Weights of a small transformer language model: 2 heads of 128.
MLP neurons of a small language model. Each row is named by its layer, matrix (up: input weights) and neuron, and shows model dimensions 0-127. Each number is 128 + 32 x the weight over its row's rms, rounded and kept within 0 to 255. Numbers have three digits each.
A block is one neuron, or neurons of one layer that tend to fire together. Before each block is what it responds to, as a language model described it from the Wikipedia text at the highest values.

Description: Linking words before a complement
L4.up651:166129102120113120115156129083096159153132119100123155094100129148118147160142150127133127092097154121102083160069100133097080148104125144148159155140156127110155134126109167045142051088113136150160120087148100143169107144177101113158175113143132179147085164161123094144128088121098165143090166097078105129124161107064119136130123093113151145130130139114133180073147167128165079150187
L4.up1075:076112118168167160098174079115111120142174158098153156099116094154145131140171109098152129137095157126083121102141148063147097106091067146045081142132122096142141121153126120088200094132158108103108095080120101112157210156117120131146151170131083106159118110066097112083162086085183097130148122147174103147164143125089089129113113155121131114170103152136102173088156174103103123168122

Description: Compound hyphens
L2.up130:174105123105084231120134096097146110170120143132130132130158177084082163135133133181143153132078143134168049156102146120132152153159175074143109094095062119087180125130199112152067099098138084164087152113154157221131172143085146097168139098108121131164163149108143054187147048091139108121141091126125153116141094155132110129163137139126172136098136190122128176079200131143159104138113
L2.up535:078105109126101169146175159086105126160153102140089104132190141142126145146120129122155150127174089143136124130118133151113182139148131135129095115104089096109105089134192185111126172171154115122090124099121121115158157151143146133102132179130079145122136130135073152082111097088128095136127136178105127143179162122112107054154096122173107118128124118118162147161147066138138129140137
L2.up587:130115088135084090120121112085144153119100063131167106151158105163101160088089161117090132171124123054150106147135121092111192141133147157140115046163105151187143130149141093111098117078160136102171132073077150110125130048109144113063167103132133124107168119139190092116179116168169094158132127103163128121069186168109155121098158181119130098107177111102059164102174086126106127097115
L2.up764:135150110068136161132121067189114176136141126153110142088191149111038107143086113156123097116150136173146129163180076101107117107160216129149108104062042099145161129103094105201051087069086070152121138166081142170136142165134148149115182157166183171100158100134183104114122094148157107108143172117168189161152092174136176075163114195151142173156098119119138149162170075111195103096164
L2.up919:158140146175121182146156128138179127149122129152123211133158121135098142076139132111128095155128094175093140155130120100176158075103102122135124089094126146147169131172082129201064121000077085137158199111062122153156142165119107147108101145163106088122161140110151150135159168145137148156132102067117154139163113141168135146082188180099146093115141111093143135145076112127140120124071
L2.up1222:152146063144151174144136157113149191170126113115152158131158188101071139123107147058045124107159171114115141114145137145189196113160155142103134145116139073110095140082118131090101101075113101152076149115134175103147156127139155132114189125067123184176099113126152127094144104116111149133156085126103117146183146131198186142083182120102135133202109099082117138135148132134097132075102
L2.up1407:130099054120163077126154075139140073112185115102135107104082144107126119126122175124116136093191109177170181153102108091162127115129132093100114119075086079130151142114156154077079113120152127122200132145087140149169138167144160119167146136153127127173079131095148101060116147193197163132073080141094141070123157128147164131175144127157133101156153103078087150140154155128171126104055
L2.up1477:144070137078127103079123166153145116083173061086138117140118126184122081140093064113152093173103102200058137097157077103137137079137116099169076107163068130124122110137174120095047133076151107126143170079124133138133195144122165160121215133091102130085157108148180120172175142156188113129031098074156144140178152119144152121121112143133103102205148144135121089151124117087137132168107

Description: Surname final pieces
L4.up9:158137154067125099162132195153121083166154136132177027140080160201149186118110121121101137078108071125137130135120142140111122102101137145124082163148172126059124137098125106132084097109163151162163106099074088093111072107104138108120150162202176161157090100097121151147088159136058129131127123162141150117111040127155101094107145123076130189145105108091139168127157079154102120108096
L4.up1063:131064178117106143163118137178177170123123157122181110151105161232160210153091102104101150148132090126174098110119159145100124099096049123114115155203166139124128071102128141159142129160120147174100148086109143113110090100115066126099109182119084118159144120185136109139114190098101090146115098087190149122065106141107159137112181134123158120173148090161192167161118143165155154147137

Description: Infinitive marker "to"
L3.up133:130175096135168083109117106087185159133119104114117117070116110093173117191145086185157137117115152144116085102099060129067129148110127148141156158117108107140137112126072134115106130119147133113155076093126143156156149105149118115109172163159106155132069156127068132110104138113120115149122162088083144148155119169071106113140146141112173136125083138086153140147185136211139096112160
L3.up380:099137104107089100125160138140109124114159135136113114104063172117111179150174108186101094134145126134132128149071121186124072116162166128172102170137107138181159146172141112119030148131213103198183136123166150105129158134156073136154116158165065073170151185105112118107151051170140091138148102136125151157172176126078115100142089156156148120104157150083141188066124103151122115176157
L3.up896:135105117137076170134108115129123133123195108134097168105100168091167120105121176177169124169098127152174105166097081171095102115150127088180058138111138163137118116128109101066123119151161123126200087093119136124103140130109081149116105102138137139154098159117136098108135129185152112104079160145155112136098158088109135107101118150128166137136129131116133179131143102176142126112134
L3.up1163:104107104131109151150161164102122120114137119132177125143126124126171106088125134152117133166120070124119069146041151133163134151098155131123156136074105074075118105048148113155150073125099096138167095154122155103113105149180076124174079174106141175088095083138126156138117148134186078100151177117153134192154109157123090127161098134062194124160150209130106115118124127085062097165079

Description: Split-off word-initial g
L3.up575:104198151087144084159128108159155080098160137185169132080131135149145093159135095097157107110100150132141144106191118127074068114091160093089117158209120097167146161131104086165121126089087158110121100111156054116144139114136069108114128156094071157241099133141139170132107190159140112109178123118172133104057083151124150186149093107146129155178162133071073111109169165162113130103134
L3.up601:120042149149141071131138135114139152095132148155137138136149067120068102146121144166122110105111134121104096165129119059083059134099075108150124153172171136147138166073101172089124123151180167095155125135133123126134117093133107155170162094150126117101133140189142087140116130123069115125097111150119131191134128200134119210099109135101149127109153153151106110107155114155113177103122
L3.up927:126129129129160119118144126092151136130100065105056134152081138119100176161189183128130066095177167132180154106084163131149096062148060123179169169107088107133172131121153122100084121096155108151128095126196183132137073133117156108058088166107133112134090144111077113144108097149129145172111124129181131134083107135105126119170128164136101171181133147104103109112091135076124142196082
L3.up1355:119143143124178104114148158183115141167084162164103128162107129119145117106083132156112116093127156143072112113102089068137114103107073136088122149164096120088143158153058136096104142144088150108109176143095161153154103200151143091187107204180111160100072148188133124100180120154134181070082113133092110134103160174091167151107129090150067095175155145203049137098084147084106136148108

Description: Post-initial abbreviation pieces
L4.up196:115147168145171109119110146111099086127120157116063203132144127051106084164156046142225074164155095138163143157148115133161176129126114099153156131125096108119139100095135156180140153135177100092166118092111108127177097105133100135082101142091080124131134093073057163121169076132143132149188175141110119119045126070118157133182173125114103194156198150148101159096137080143128132096170
L4.up926:132104113134132142139160144093141145186148143155126153183136166099110145148168095128122101122128126135183139082130089151090144081113136073164172118105084144107134113132080128154178094149069102096124121190127164117147127134102122142109175150140164086156178082158114189115165132130085186074130157115106106155094095139143137104148151175144078175199151179136120200190109070087127108126106

Description: Inside proper names
L3.up131:094132188152133089125125199121183171170127161097134178083134124138083084120176122164122097107168094063134113104083094126121145065098161107075078121171073103098087127173132140091072138127098072145091063148153065161155127159114097061151150136066116075196110174079135130156161112142112137145136127092125128144131143102140140121195178119173124152094138124123096188149155122144191130089147
L3.up332:172161158116076106114083138160145150167138094128102114196109200109107098178163141084120135105151098093083103117094151103106134153095143118115116125129076134129178145199135097180108119130098132123137152140190121127095115156081114175097132181088114149156102155106105145147162116148100170090137134190078172084065104199110146118199151103079140105175167150128119145124120141121144127069139
L3.up566:058176127119175150137180111148148095202142115103134087156145101158125127147155151098117136112122084103147108089127072103137138115131108126098121157108103082097102139066130109167148146115164127120178179131184128147077104166125061141065132089121166137114072121113114114088123173215140139213129095123151151134096130162105145144115103157150080136181129113135137065098045145155183122146174
L3.up740:134077131145127106080188171115097095191126197116120128081155201149138086134131100129079120127138071129125152130179115140118115138138129097083115091095144166093118067110074178164098113146095076126169142117141092091127115160116145139110137142088078102177149110129081184100101204124172102127118174118121152172112123129140116111088171182132143115183117168121108133121155100074098103121152

Description: Word-start after unspaced punctuation
L3.up345:124085076141146095131211208102132171151123088150111140102140147161147204095143087100050135148108140154089123105103128158171158129143123117112096089089101117108103112102104120147093137105130175126153075049138088134101139124112111142140135121176107166115117127108107095089094138064135124093064191144118163161100071082097102175128136098116121154145140148091120128171192193102160107176098
L3.up1063:124102131133095099170175142106150128084059164146129114152076149135105118191070119121095091074130151129130116167179131144142128131130084083161144169124079161179109166057125166220094103123087168108151090181113097146134113169173099135160157149124121147119098092116092124086112124146146182103195118123160153096092142160063118163178102075123144130193080182104076120116119157136152148141111
L3.up1422:121199165139112146126133107099123160161116084096155135121085148052140138118136112149080136141128201178096076123098107130174132061126147098127127187089128145093112061122139090174104158075094080089084145129084141123157133113195055126117089112106071092116126148160108155141083125078157100101172136124090151115052083115046123165178158132066168154169132126144111144140163157114126135155070
L3.up1452:179197143150118107099094136110146107126168120088118142102103169118143106116160159154097123116116177109116192199143127157099197093100105172144164110026122101146087105142103159130124131127132150118079127156121121132160096061155126143087076098193102094193164123150141139143075107083130159109124130135139138098144190169127100118135130133053151075080109073157109191148161200188110170185138

Description: Word-initial R/r
L4.up333:030119170106112129142122128174148162148122160168068098124123159117115165137154127102099146116112145103135153221179107094111094122159151141170146143125112163124134146133157128139130135146143121179139105074158120131073091146132134085139119145113154151110158139115179136092122148114117152134134114105149121154077170136094145132163204115166122117130100092147200079163104159075147128112096
L4.up1057:144118137154131167114160080155152122125109196141129170188043084070122188081133077130184157112156145133141058189132131136120102085143119155105144080159142148112187181179122171132143137111096137146120117070224161110099167115133145141190086118151126181156124108080116144114125123147100182099087084118090131165103050177116109127135145127135154186134085106133112064095129156125188163107098

Description: Word-initial single-letter fragments
L2.up289:102096132127074156121188023122194172117107077082087131140117070146160153103145138134106116103134115141140110072082134144111109134123124159111082116152104115137125061152141110154095127192110134145170171093129197156133127125111119136158133177149110102201116126130124171131124120145137094144207117128099119121074106122138077133213050138085123113137116100112143066159200163133089118088099
L2.up308:158183164096079105138131122106147084112168108078120090117150127177115177145076136111175127053141141088087116114076110096150121104096142130076123138058102158130111113084062128145144090142153090080114150128105120135223120088090112067096099091154142147174126166143172180139115119105120137121140116095051116163138165110145205110136176149148102128068173106110151127130127120168073137161148
L2.up941:119164059159198162140140125136166172156164138130127115170160057079124117150177116154126141209109125120095102096090083144104046147144091150132154106128161101076157173176143137133152096129130069180125178155184178107151100114083120184125145132129147127098111123071138153122091153088153124151147093124152106146084134132131150112071124060084127111112072131104138149219141063122088103093137
L2.up1229:140091105119108112163084137043116105180122103200129139154136124111174136120076137183085071121123193175161148155137141132159099140066101163115138146104164147141100109071082127105118118071135139130124083106104110162102148051140107106156143100116146117054092090113088104079131130063140138057119092144101149132138119105073119170161174123136091158151098113159095083164126147173136111184117
L2.up1281:103147127105136111107084143091152149152092133109130117144110141114110150069155162091129124149123114183205168170153104056153078097137155135065092180136155159164173136115123146148143157084140128078087146106130156145124075169135136144171174161201116103136057100112113188100146085115104082142108134062154108139134200168151154112148136116115161123094144155122131078122148138116166144145174
L2.up1297:124161155104166181141121128130117137075126131137121137108123102085099139179164113082065109140107156098136098137183129126162146105102153116105122116157190110169142124129124152125128130176166085208171145221176141117105131096131099134107183178137141142103176139095066149134047204168112099118176154121144117135125117121175172081137117136114060124098124088164131146136113079126126164153077
L2.up1332:137126122115122140088075135132090134133176147156107166117124134100126122149137085129103136128131071122073115154161082160088127162154192091121094135091184137164116155162146138158182107125134091157140119118121128083136125078108119131098099141088124082067131141142151133139113151130213154150179199159169088172109134130208140178147120097170123103135116117107132207114132104194140080141120
L2.up1514:123172103152116149122114138078138136108104187117144131131139102137133060127107113155127102173182140117110137095156170124093074078101156078137110105166162123114115167124110135168146092147130121081131165132102198179125122126149099073129122131094171116108145081081120132120098113051114148112094114121084137116089103154098133140122108219151129170124110180114116106137113147109168205097109

Description: Paragraph-ending line breaks
L2.up90:099103127102149109156150101113093149167136163072074106173110110181101125102144071109100173070110152044164183086173158136079072125088139161131138089096162151117082080118151064071162146129127145165143060089077114079120115096135121175130165096145135150153099130135126184138088170103119131149174151148185136200067118103135147145107102147084070184118125149132085078168093127137088131127118
L2.up127:077122102074102143151127124132075083150143164129119110169101101124130136076085165154186120059106085163129149227148134115191176085076154185137078098130141122126153116125149121144110145154122170125101066134103086080162124100168146088110081144177086115150116111115088093131156103129134128165128114121162128128137180169172097084139086142182118110051086072131146128143126122141099155157157
L2.up559:133073100074165064124139115181138126127030113155130088118114118159138112102152121198145102163134124111170116131120173134132112084178177163184111172128108084062136147094092092115135114108110110138120127144102141102095096171076130136078143094154127162137148143137141101157072193071105089103098142112131179128126097144156150149105099114099151137154148184137099160138102100110123147163060
L2.up634:120159142124132137090119085133165107138154146131187070113150189108068130130090094151164119121164182087149110137179105085118130200076081144183104154105188150098159080118185157139107176122125182101088170160120093117138119164132146147107076124090109080098095137186095145112131112115112061139195165135129120150121152125118097091137127111082132146119094136106176114113142141124136070048097
L2.up902:111108125111160113123157125050141124103184122110109154098169139200132139134150158147035074145066111098096081173129140097145162087105167179150114155104138088066165143104134119121101114050117094118075167107065085134146093125155152126141111108084085108107141145130144116104096135148179135111140095119137138120145102135125134134118125082086152122173091124147123130120139143098107138115130
L2.up913:142114116169115109145108125101120175092116090130126129105134094108188099144098134147068107148136082141086076119156159124122136156134095137082067173090122130122154099140160107141138165094078102123086170120101144148144144134141161130091073080155131130156129114110154081176103081086132139100124109097083135144095136148158190120114092101126120080103181174134153167137155091134143166168100
L2.up1073:088067096148172104166122119089148131156110094131152079156076106178074132106113144165150103071093069137096134135151108170129143117118119119129112154102125091103142100181081098151140102127148104153141084158115190158168154198125168145058123112131167084101110093140125109188108128057118119118125149191138160105126103133140153097128092170069102123129103152108161160115051082127143136152109
L2.up1136:175096131135158166143174130116140158140100160109169119162069133153127160109037095127080107152108124143159121138124127143112170134141170143148117124170142094149083189134122140105168169138080145105165139046086130157096151132149103118073119151134067194080155123160076127155102125166085116120107090132083138106143050096184083093100140137072144101133170157139184149125091153117176186138158

Description: Paragraph breaks, mid-word pieces
L4.up218:146144106125148156147174141131105141181141083152084154136171100127038202069127086114130118080087135153116128156116133079124151109099133157169158151132111094126077138081165121135160088143191103074143125167113143061107178119170133173116094092090173179117126109157144127133116103097152076137081115093142157132105118182142137106163172146072055133112094130143086119095114152101153129084101
L4.up352:109111143123116144162132135176149119098124075126097065096139141183059112137140174114141106129136101086095119138141115122146135130180135153124093121179040154170103113150108135206194103142075117157189073181075117132068166143111171228121071096131086098204133109168111134099157134133140102060120116133129167113123165216155109127143091106116069094114161128113133107142113143128133110130141

Description: Compound-word hyphens
L3.up597:168136144111124102087149121095128131177105106102186123111052125111133093128091091143105121108164135166109100085170119157118104122108133161154129183158139093157134152105090133113092128141094130159173151132098135144111184152101124100147123114115130148191137153062168122112121095163182100139068102113144125223103165100122105105104136157123163093093155100134164140145168145113115071100120
L3.up668:176159132081143194164105123151167190093127170092125182121149144119166112145165101145111149134123180122091132078129156052153114090159167152175135103109080116108135109129125107147092078117171113209201131165111180168142146128111085085129157128121086117134167150128110145116142091092138098130101144105090176103139057190125116175129150122095112113176167108146162138153115136172165131122181
L3.up1101:140101121102126140109082119146164125077181132116166146099146154137073179149113139158171105067156165124085149141077105040107126161124129151129082096116093167067145124118157124118101132179113157203154149138100106126165137199105179115117155131161071133140100140077100028086128147136079140143059065136096174146145093070164164091094086145152180110184114103085116160163121159081121158156139
L3.up1177:131187120126098090121133096113118127158177176112121110092096159138129140091141145151133115161114120126072103131132115153174081122124070111103081032151139060112111159125172164121097135075105148191130141156135160161119145103165123102182109046128100140098147104118169073135131150117159152087152102163116122115137096124177118178047124126093112129144104093121176123118111125192060128158137

Description: Compound-word hyphens
L4.up6:170124129036204147145157086193104128168126165109179058138141154114160133086136090088154080179109156176069119087111069189213113148135118109119156114087164078125128143112105118157116136144132129158160128089064112114080185082088165133124164129137118163145102131156124157130136069112121152159114176105100152099090153111097100169096161117076132079139140128084065107202096118180154116171116
L4.up939:166126104088093126149179143147149137139169122179104127144049147179107102201195132180177100166165142138099152100139079171134116179076125128176132137069152150137192053142110164173130091110095129100201114146106169121125193114146114103112173196139131116074126128138157091127141093109164072131108103162146146094152139127107120139092086069171122082103111118099068157127157125098118103123084

Description: Word "to" after a clause
L2.up161:115138127145115110149127160129204155121082131087188083201061172177120173138134109096113120163111104162142058145103126133137173097095097128149126095120130121133115105150123182115081081116108133082216112154138098075109112157131089158128146147138134146132116130093055189188095149147208089148123138147109090186138134118105113142084050110119147123179132094138188130079213094148123093142098
L2.up267:112157154118137069173171160055156143164120202111137161129152065129136135132127119085078140158123107127126121130131105204145048120133136116138096109107156137130117151049156168155098100103106105133149118142176102077125102108107068104088137107109088082170152140177182160150199116109118115118181138114107149123146152162084094084164115100091101141130102142101156109080104132157077079106091
L2.up347:099095113132091137114157122116157123091123056174121066124120107151090165137087096162118072114153141141095130136110129119189155169152148082123055171193157068146104130079100140138171138132136094137110138082103065070114186104168099173117142139065133156132128156127129169168100167115185111139144112186149122123145073111148160070117116131110151129130134153113082165121173094158172114168106
L2.up608:045149076164126155118147155096134102102106126097181202113118131081093132104068132109149080032171119148136091101121136118147067134144120158165100142125115170096168110108136164194164152119109130101119154130144110091072159086081069134132151142087174074133174162163122159150117121084100124150120116063118165108137139153085101089170098134077139129125142152156113071129110190096097163168128
L2.up689:115071127110080092159162123120161123129109119128150143140135147110152136058197150145053197099100132149138071132148149182088091095126083144140115171089179137138124116121119129127131122059129117125171095104143185173164129148078033170101166172182158150101142133144124109105113146112139048169148062147139158123153131141097142167130130183134152105163115106150153110087159164106190171130133
L2.up1039:084096094094115157144108147167128160113119134130125155111100132156090110094195115127116200152148154176089120190164172170139090074112104197139126121194086077126121129116110110141070159161151136121126074165107213121126097090073136120153123121126121162086094140138107129113127152132183141144102092145130077164195118084119108143085138164116079081219138148184141119139165181141123070130070
L2.up1225:147152065109137183172074176139145147122132117152103050156133103129110112108157126111119167146138094117122082148174126104116163171211134145116109133080164128125201152166170144106138099128138103158179102099092108211107115188079124090155150125176099168089106135152143176078176068107155141163145132117120190136135128119127124091109108092064139147107109108114132098139089083120097193171123
L2.up1398:129214202117152116173169077158169165095193145114056100128088082148163166106098129099137121097131132201142108131188176094127156114122113200138110079129038120086095104080154134118107146122122080097120111098142089152127088060138140142175132124078131117069129094077125181098136154133153132104177148108110171165128081119148132123130180101064058187164139133148155118149190138163130104088097

Description: Mid-name pieces; "under the age"
L2.up35:124159100135093141154121156117086163080140085101172125176093129110098142137143176097138141146143162161101154058140105180136113154120165143106105087151124133126140123143104100173111142131137112144184157210106118113121098128169108170140138141119144103096168094097137117104142124097122183119161129134098123218181084103158177174153095194143203096159177140122111155086074114142170144156142
L2.up199:041102164145077121112182148121189149125133150138198094133102123108127158180145142134176099179122117081162099103186106147083079089133163146109139035123187133113175163108129139088139112180149122162136143099053154086146150200135135135142163116151106099070138134158120127106159083149077101112153116126110164143179094106111208159176119119077148118119172114086144138135124113205132108118142
L2.up212:125158082119106157145138092098094137086114174174090135139144095121113100236155082102099109133152165168139183168094099124126169094128121093147141127149173137133071096139146144088137110127092119159168136130136042119099132104151108187095058085107136158067180109111161117145171178094149086144176149121134155139175068120135089113125100093129129191114151115107108113106131137059131188144093
L2.up477:103100106124113129145190126105131133087074115134156134130140159076102166161144143152135146104162088135119088079147158136119105062116146116134127064127170181134198115141091183152116104166129181127138122107129114082142091132193113192141106051124086116060154082108121098140213140125098156167186110143103177166123138132143189147140127162123128160121142136102129097143122118186137144115052
L2.up491:101092092125106102122154098086166145152082059157109127222095094132110077108139148121082145137120143135148165116143162173032199130167098127187182151118113136206202150106131105112084184156117128133136159123153141081119122128111113038137137157108104142130140141119073154091087136125101147164160098140163116143184152140145130159135140087098100163114094107153149153117153084123185140098064
L2.up1221:116110156163126132120209125111141168101102118137168110113171103111064112148124134145114117126125160124127157082140163146112142092164136211127154164141087105160167096171195201144083130089145143136198184132079100160181147112138085093207137072220150152077085149148127102091093139146149148153122134124135136159164119162131091084071130046070088162105145092120131124119123129087131174060173
L2.up1344:110093113128107105145126126161181121119083124083088122164123143123122085148135123121130074139164105161088179101143090192139076096190160075112122094134125161158189134155183123091151143112170133138157196148137118175120121149189136132147122139139099111089144132135095171064102113182158080117164219131116125204171127124165193147125121106088161164096131089104122123107115108192072135121070
L2.up1469:161133156140175105173114165079121118080178196160131130145107143081156161144103103142155168158150114165140129098069148165147108134160154155130069131137141134092155128178107169160117118154125138125166130137113132135168190129123158146204130090109156058067175063136165145143128176147111097174087138129154112114135097164121085051119159098080138107132132068174100114147105153122110093108078

Description: Word-initial fragment after parenthesis
L2.up198:103092146151105162118165135138132153126175185131118190195132113143165111113109133151184095082122130141037095116142108147127136110111160126127130120094150123106114046103115203121094164097088111131133089104150196055110117021147101138135162178127071145134120134154128117163198193152178103151101140121141076136116128101142139074110149198161101154167164201157185100152102152123139095124076
L2.up445:086098093184102157116135104053172099138165153179139140129137181054141122134158102131083135166170155161098063121132077127132156078156175092126149115135133078101175104115131113132148108104139092113160168176122139141115098044182119161159168092158145105111100151123124166124112141108114116128182145098102160163096084121037130221144178084093122137080122162135106096192144137131163102152173
L2.up456:093190164186136077154188158088129164164097092123163127157152107121153089137061151124106090049155158133113173181116108100177169191165117130120126105144194107097124112087105171179109120119082186139108172140118124140104098125133090111127163110121081122141097144106083137105150142131151096127121158160090168114120139122067145162095134095137150141137180177114137152169166098153150148190136
L2.up506:126111040144123166088144125090170054139126095052159074155143107136120095143093119136105167184075138160194119089107137169152152110129112116131120085154085094090085159112134100151102082140176122144169097135169164120121190144098175109148125134201116133121152121176078161111101119129112071122122111113147147134124123178064124120146092075079117047138095169124135115160098132053120160126102
L2.up974:165034099139151101117146102114148157125121187128073149098146157078108106120124107129106145138097155087115143126096114091116169151112071080140133112121073084078080189093138117125122184082152152085174138172123157097116152087161128132126151087088144154079130162176119139065187141124138117172062113116077197123127123130124120141174158107081177115149118179150154132198182084126094153181143
L2.up985:157108073088094168090151180106126175131058127171153099150150148122122102113135145189133042114101115175105105091069149031169123105105206101141125135089116169102121162147133106136103108129158111122199142115113153138155136136125123140167149117130158161058133097093143155164107087150163119122104112117076098163080137147118124163064132143154096106142139153103087202109205069110082078152108
L2.up1160:147108164048145100164187179090150147082115164134122118122152195088177157176103123125142143137121117061155137109078123109123184142088120174080137128098111135165212121119108057180101140038163147083124103125159159119117115133120144165165172109135072162118128160157142116072100136121195132139080108116113168037092146084124115155138191133110100193166039082129119151178146079165153200162142
L2.up1414:164092127164128141157119199132172132181104082100160159208145187102155097122131157149112189124089094131180084138134109125186119090125156111125113102105127117136148145080141126111133143126156127179160069105115128080168153083092153154169131096135122069112107175117127155086136118085145089142136181144152129119059148182141137131119118154158133087135154093158136095101120158129135177121112

Description: Inside personal names
L3.up206:165101101139169092142148092150141115136134182093115112098091120179141115135076129175197180111086056097159089157147136092166093119168147149163113116134147134174145087095136174149079107098119152132154145087086109188137111100170092144089144128162084060180164161185126094117133134133100126155138116111145195143118124144144135135126148150063159100180146136140128143139117118099140139180111
L3.up507:157142113141149138176151122134154169113112093129137059172164135146128138165131146129137174176151076102222100132119148108163130094121151173059096061178172083125184118128116112121144141123177166114120094132176120118132117162120198060108203096100158084128119084127134167143137103139128159136129112180147149192073065126141129117133082150101152069101104099163123176120104081094142123153159
L3.up1090:102145148114132213147088128158167133113157187213087146140067173111173141124104149154177087137047109110121132081176143084124099130185128159144138062151166095119116113134080099095105106090180148176212104153079158122149140104121103106081098134160145124151139138178124104065112175120140140119175134152110136149062088110150142158126104114093126136141189153111160178110151129164181101079152
L3.up1395:138060084097090118133133155165182119101139128155143102097075117189131161141087146163081130161119048129147137105188136148121042095089134190145116103151130127137140104133147153098184147133137175123139126127092118151118118159139065060112127092159128137159125131123084116180093144107061119119166125134110110159100098137140130105190111158153137109178174100108189120134160106139077121153132